Weights of a small GPT-style language model, trained from scratch on English Wikipedia.
Size: 10 heads of 32, MLP 832 GeGLU, 18.3M parameters.
Architecture: rotary positions, tied embeddings, attention and MLP in parallel.
Training: a variant of Muon for these matrices, 641M tokens, 4889 steps.
MLP neurons of a small language model. Each row is named by its layer, matrix (gate and up: input weights) and neuron, and shows model dimensions 0-95. Each number is 128 + 32 x the weight over its row's rms, rounded and kept within 0 to 255. Numbers have three digits each. A neuron's up and down rows have the sign that makes its largest values positive.
A block is one neuron, or neurons of one layer that tend to fire together. After each block is what it responds to, as a language model described it from the Wikipedia text at the highest values.

L8.gate75:095152125121158164178131164141131086170122165119145143121165123142184091114116166169092134165098094114151081116109148170139113129100071099165101174170121136144134115124126171070121140099120147131122116086140120127121128165136102180088139144131142081153160101135115047095101135104119155133
L8.up75:115180151105083092122119043144151141166130115110080164129190142161129045156149103116118141081109137136177131179087151144158167080151120152155183132151096129161133110154125146155116197136131124076087094098133082142088138167151143127104150149095129136143131122128127130147089146130102139177
L8.gate89:127147092131059192109100105151149116135137131139129093144129139193150106171125133144116111142149111174112116124124159198120117140154083105193078133109146122202141138124122119092114111099172197131124117209121145085175160046147126147152080130144078148090129122120111128086108167124087183129
L8.up89:097157122133114154144070135150148186122153126139121143092119120126127131111136178147144130174149203131078089201162137117144124149130136103076128165136128140091104106151113129169107102132156149144088108083118153106148111137087195142226149173159143127125145097129118107159140167162101160152
L8.gate156:093108106136087236097140156109085073114103170144104139192082116143172079201128103192099109119144166104110068113126103149119124129135112065156112168142095145115076084110129118150149092095107123108175106122112146170165214110158135094091118123130153122097129193096161123225195112143125171193
L8.up156:129174171118145167140126153131114107157155196105119125145108119099137117118136098128080099140107174129112034154115150167139095077155113100070109170169059134124123114122103122182042089123125110061077137114111145120141211088151100154084092152127163106099120149133161057156145120108099185147
L8.gate167:101102117113156129120156130136180126103112125145080167123125135085074153122146135163095127086154143129136101149046114077087112159164100166112144124143100132111162096155126088208147043118105110084161177101110123128170194135182113073121055152187164106240107105141147125142120180109101155152
L8.up167:151186147093094123126139088132145104147125109118087147100126102113150157120124121125077131141095129092137117138173123103072139138136140117061152174129082106102189104146117092191162139171113154153129175108122151144163188151130135093148147137169102154213098124121120179105096161068111159123
L8.gate177:151113163145158131187086133150173126098162121118115069075131144076123112191136153115163077149115162189116171141138140095088051090051136084119124132142118134156115102146120067131139067111174113116129144150139128128098139089147130122138127113138155110040147103126147121142142131153178131092
L8.up177:128115133103168131149114144171201119137141096142193112163092134174187140069096076136161151147115130128148147149100110134105105128174136178128122176125154113206113113131135167127146151135110090161111102169058105144163163156084175176183163170081146104216105157103103105172169110141144104091
L8.gate320:114095175148124171147121107141121079155081113156127137131096139197085102173130107159104093121152147098145122134145157165176104133127165089147162147130200132064127065183128125108135148077119142140103123091070166143215158146144099139131123075120070089099157144115115152126135120157087091134
L8.up320:078144104128116131164123139147168157145133106127070146112074101159064126129163171142115090195126064034150140119125099103068101103152124102103160109077101195118136100101069127138161122162160140125184128169104128116083139112088152109092174182089068122115127140105183117133079143125116092162
L8.gate442:132134092114143109073132165164151102185145093207123140149057159082084120101138140185138080125099144120107107113094140135125152116108115166128111112166115127153052086198138178121115170110107152115169117103116083151178201080145121109137158098150147097147156125124166065085143062167125140173
L8.up442:122089107143140160060165196150112134118171106169146112119111093175172134127200105124135142132143137136114125152124149115147139139120171111128098094082092149121133136144090217098162146189129158106045100126139174148092160143111172089098170122112209134133160192160138122114111097109133138098
L8.gate680:093183095097062144127185128147137149124142071127120064137064140114081136141239129154104112150170098127085073080087124167088122163106169113145137129094146146095092077148138123164108105155045200117174101148143096207135113121195141146151111131156137116101146135136117141140124107149135150154
L8.up680:078138093155120174114115107187153167147104081215117119148162169100125124167173057134123149110185105132112116123098191146120070190119165124168152112139139136143186064195091057162128073119106085113176155151150110134146160114121128135146087115123141153146096147091094117135226112058167140119
Description: Nationality compound hyphens. Hyphen joining ethnic/national prefixes like Greco-Serbian, Anglo-American, Russo-Turkish War; also mid-word pieces of foreign proper names (Bur-me-se, Baghd-ad, Wall-ach-ia).

L2.gate5:120097125118113120041132164130123113123179194141141127074154095089198155125213164140124158164088032116108136148153128175195151140138111164074176083114123075072142160134139114174103135087130106166177167126120106060162170144115153155155138129101051117113148099080145096148121136122133072129
L2.up5:111119172122124131103158100178116150145146150141153105114131097158170142157192142211187143165132122124104071129177132130138116133140104083106125132146145057074057160123111160128104178115104128122172187142175129081132095142145156089127111143068175142114073098085159180098162167131086138167
L2.gate15:143096100134119133074154104103144131144180174128113118107120124087139072174099088114152075117181175129129120137183127155104162102092147106115118135143125118078161218091085100127137128125084133104103127112081145086121133067210160184099091101121177191119152204102148198114156111179097119112
L2.up15:126158108144156108150133102069099087101159123123148142084122089116108118172080102151121158066150140114106154102112114157057157085171164086153131227138137132105121147213116151150120215116112091148092102180113153145163136044140134153095098135126142099109084136125139131128146111169086155116
L2.gate141:117114151144135161076136115119129107140147148153108158119085100134115142116139118093163130166105183160104145135095165134103130175115123119116181138104168070132142109150161141157146084165078119163136137173138092058160138059175145122118158095168148175184138124114141149124130104122137107110
L2.up141:126097186142155124074121127102114123133182166154114103114101066119153085145092122116153119123152139179068114112114077133154153132113164162112160176140099134130143164171186151161110088132076139139150117121157128105139112095127085125146187171116128093135120143055159143085123068089148080146
L2.gate334:129121137162147101106105097122115118111133135080114136117109133121083153121129069149078108168111182061114104166139098133103113107149047159134077145123125117116116109093163130120135200134152123192087122180148109121151117118039143180117123114115125143143155063101065129109106088147153151159
L2.up334:109133151150150067092076108145115130111083127119084083140142128093107126135139146104097143167163123069133170122108131133046141135047116123102075135167061152096101142119112115081127180114120115132108157136107132123164176121102123127131116142152106164082143143119150096072130055080099117099
Description: Transitive verbs awaiting objects. Main verbs that take an object or complement, often right after the subject, such as named, gave, found, called, make, allow.

L7.gate234:102145077143124095152113146221123061116089146117140111142142107112080118166154135166179086144177161194080152128069169164117126162116104126113114033114134150117111201114168091152118137145077140107136117144112135161100174104147121168112135110077187135116134157155150152124076162153124116170
L7.up234:134122088154106120192098129076105102103105073112069216134128166188091057066057093147131135154105154178158114170149157118123057118121158140136115123148114106125145142145131126109086170137188098097188124115088082173163127095078133158117141144100163110149162147164101137112136098122136150122
L7.gate741:158150165129150178111120155165073074140149106131137148109096134165101141105188182169127100175130100137129047091092083118087108095112140101145121134110219102146139151161134101109112144090108147096059113178054116145145093120152144134122116105145097094114118153150138132103123135069107099139
L7.up741:064145133123149075109102133110143142136068124129189147143074099090143112092122101048090149117151100141164091161100087098082086109081168143120122179162116163128158135157141143116154123086142115092178123123076135113121142109110191085127114143140073119072146152161170095096146141058140085155
Description: Mid-word hyphen continuation. Hyphens and other inner pieces inside compound words or numbers, strongest in spelled-out numbers and number compounds like twenty-eight, thirty-five, three-act.

L8.gate103:108157142165134085083179128152136152162102090138120123093109078117177088199075110162096073103103048138130144144137132110157101153124094112108126123099086154085111150115163151144189192178082118211142153023109130144053136172145104113136122137128076123070151133129102152167150091145128097141
L8.up103:140100093075142122027091164108130124106145170119119125099139147168104128154134093109094160152097091119056134142026149103147092102112119126104153074168147103108161124110122112187091103203147091205132137156138150108116136089107154083125134133090163152100087185124107045151208130115146116128
L8.gate484:132108090155117129046138099079115115097103086134143115077133195135167088154107100165100099117099072096106157095070166146183107078062135109083058202117034146160083189129167149121099072134141087153122111130155145047063056137114145112152097150136121126114137123117136193171107151133135188109
L8.up484:171108113124150050107162146113090135134209134111147131094086160103140053152201175090059174143093124125130072115173156131107140114106127119104103163153066083121229119086150156101094130134098106166153092086177088085112130168173144162085094134107078184138064124085089086124159133122173126132
L8.gate554:166118131150102138149042120141096155112087153104106132163138111118180196188147177161050106172149134146123171128147157119115146132092113142152207082120157145148147161130160164184138112184060115112084174102122141178111137121093100142079123081107134127117167111117147113064148121163147114099
L8.up554:079157112164077093113110157118203139150135127124109123130119149094134128148137151130094140150114123086079097131091114129124101108198129105116142202068173067144155126087092108137146116168106145143069159149122115180062203158084122121127084158156140120124183212111108091112106117120183121082
L8.gate582:128155159130080085127139161132140103084151123153107176113126114110110091138126132106131097138148144155106093167136109096152128110097127109117178127075129092136138139139160122135092101123077176181138096087120144064096097176148166157154139063182175097114077114083159111107132119180121117148
L8.up582:116143090051144140083109181181124093098121115134127106115137113073152039158115122153065163120137155169132175169122094093175103071088124122132105113160129098139157145156135134089190137136104113116102131150135156068125143184162160111128171114158133149095093100152177163095143016123103108064
L8.gate590:176095166119102094159087133089136099140114108157104158124184167088109075106143129128047122132139140166122160073062136071117102089148115064126133163091090162119026084047141131223164158142064127166133154095128140156142133097091116178149143080154098118134159194130121112126099158127088161113
L8.up590:127083180191165139132101156071131125114134164119128091089135173144112152106144114153107152086138100159168118129073121148129130119188159082146129129130106141108092140111170110156185167126168137162090103076149154144166049115101094096130139144195071106168129109105123104166162124087143136099
L8.gate596:089139156129163102096079195118124133166150118155171051105137148161126122087172145085065185124171107143113087140165162133124115114194112091155111109201113179108120115097137142144156150187109142167107170172118098173175093111166044075109150056061129134143121180132111149092151112147141175143
L8.up596:113144131140163153170129127139102162129118148128181120152162154123122123108168113174120099141066100144110113147135188046158168169073183175132132167098097159192132113081048132125180124157095151056091090147137178082131120128141124132106108132125137139168138164112158092160177176141081149089
L8.gate673:132118184094149186132111128125123154137153154132132183164120136116096134111121114147114008175132122097146126141096059104135102120159099092114114097036098153132076109145139112128086111161098110082124154108097148143103139070175125124097158117188093096109113154076169131151089124043172092165
L8.up673:103162163117155160119121107145130057126076142163093140149166105168130075127081114095098052088139114092095127101120115073088090132169124127185161149087117140122089125184148125155068113137107154127104139162144133058150157113189143145106159126116125110160121135069209145121099128060163086102
L8.gate734:126138117108180097081135146158156110162137106078089066065103147144185140105121134133118083135101096155141135087114104210105165133136125110068156111108054186151131101164156151081127133161187143135136167114085141112129105084134145146126192118114152187124091077098099048148102130088173157116
L8.up734:125176128158109150167130165101078109159162164151134149076125161166134132102130164131090083134076133173095104079119106112057126125150144111132085205119075147087078116095152107173107073133133112131082120153120050123149102119118214170096145164083078118117127105153101177185106136173109092129
Description: Verb completing a clause. Main verbs or verb endings that finish a subject or participial phrase before its object or clause, like accus-ing, decided, gave, took; also final pieces of names.

L7.gate658:121130160120119115129112100079195166146136160160127085066092132149169063112136148169075119145067039173128094113145167119144132164143112106089083138182161166153151117169158204150148158102148152118094141066149137126109224120188133152188155128162091163143159132160113146103110137161145145106
L7.up658:162164174119087077170106125103114141131066145186092116159165181123151108124079164117045115149141068099097121181114159107084079093132230085141149139084152142128120091151125168120160116148069126104128104110139156131083135117131106132141115158103098114147182122093062188136141121086126150135
L7.gate687:107094175126124124146053154030150162141103121105092139109157155139092059131143105136064094144101091148120161153057223102101168108130160086115161114092126142085083108086162117129137117140129123128089122123159151163138134103162146132128124156105091146158167148072144107120166126077142174148
L7.up687:118058152165155116126111165094113171104145171102075138143156184163161075111147083129078157154146054118127137128073172098149146094176110117129136166098142151096060057109142124159143161158118130097119107158073125190141139170159105141171118078080120141126190143151134109128154162131138188083
Description: Proper-name final pieces. Final word-piece that completes a multi-token proper name, mostly surnames but also places and organisations, e.g. Fo-ster, Forbe-s, Ofs-ted, MySpa-ce.

L2.gate38:112151128196146131120061154198125156121101130138156159185058124170120132113121107150129168136145164137165084112096202120083135115193119092144113164123114144153168117144182164163126141089123149080106174114117159175149091101142093133132109098112133118162134092139118044163146124165142117131
L2.up38:098112086121185107103102152176197162147192170187252149168090160120136172115121140116126117107121102165096104135099150191097124152127107094124174133109111110110146166131129166144148139085072147071037116125126174163146156120208087160122071059080130094119137146167095037106175145122137125121
L2.gate54:140137150158076087146163105174162180124174181141131117105080194132116103097112112156158153138119084141135154184111135166168140107095160100122133093095157159175183128154194169113203105130107173164125106100148182125127154094159106190069089167093161094048108058089109168133156135132114125190
L2.up54:121165138147096076123119112164129140056143149088124112105162199179174071101077084147140118110130129154156152169126167139120148113103106136095138106064104174131147171156172139113159089162156169133163161140176152135066154132179115159117174140108128104067115103102146155146149149133082132210
L2.gate258:131160127121139160163124095184135112079126173152174164084088121109112196092066108112137141143121072120103137075092137131125117106146104091185146095106123204078112131098180142081173147149171114117138136100079106152184162170026064168184150112120133112181149139143100081142109138135187073144
L2.up258:159132086162143170182118101162092110160171125127114212158092068105076203156185118065085087198120126116128124104102159114103162134144158111191142137107115164108105112139169146150145148165130091166092136132110113125178110133088087126157121131107088093126190113136102093164153139095155116164
L2.gate400:065159151100122128105101138078162140110096147114135113174140182137110140074110186116135104073108121144113069108092096161088077106119109161110116151198125118131134168197134123116102144105151186160159154120088121115108146128130031172132107119086089122177129157166127073133165158130111086111
L2.up400:106120184098098113131116183139184088117097127102135110130164079152131171087165133107143181110160085097092098101118159115136068131091117114133162127159148103074097177178102160114175121090142106187150145105123126087161133125111116109131151083117156147134199168160115090152166142111085128095
Description: Intra-word hyphen. Hyphens joining word parts inside compounds, prefixes, names and ranges, such as best-known, non-use, Jean-Michel, Franco-Syrian.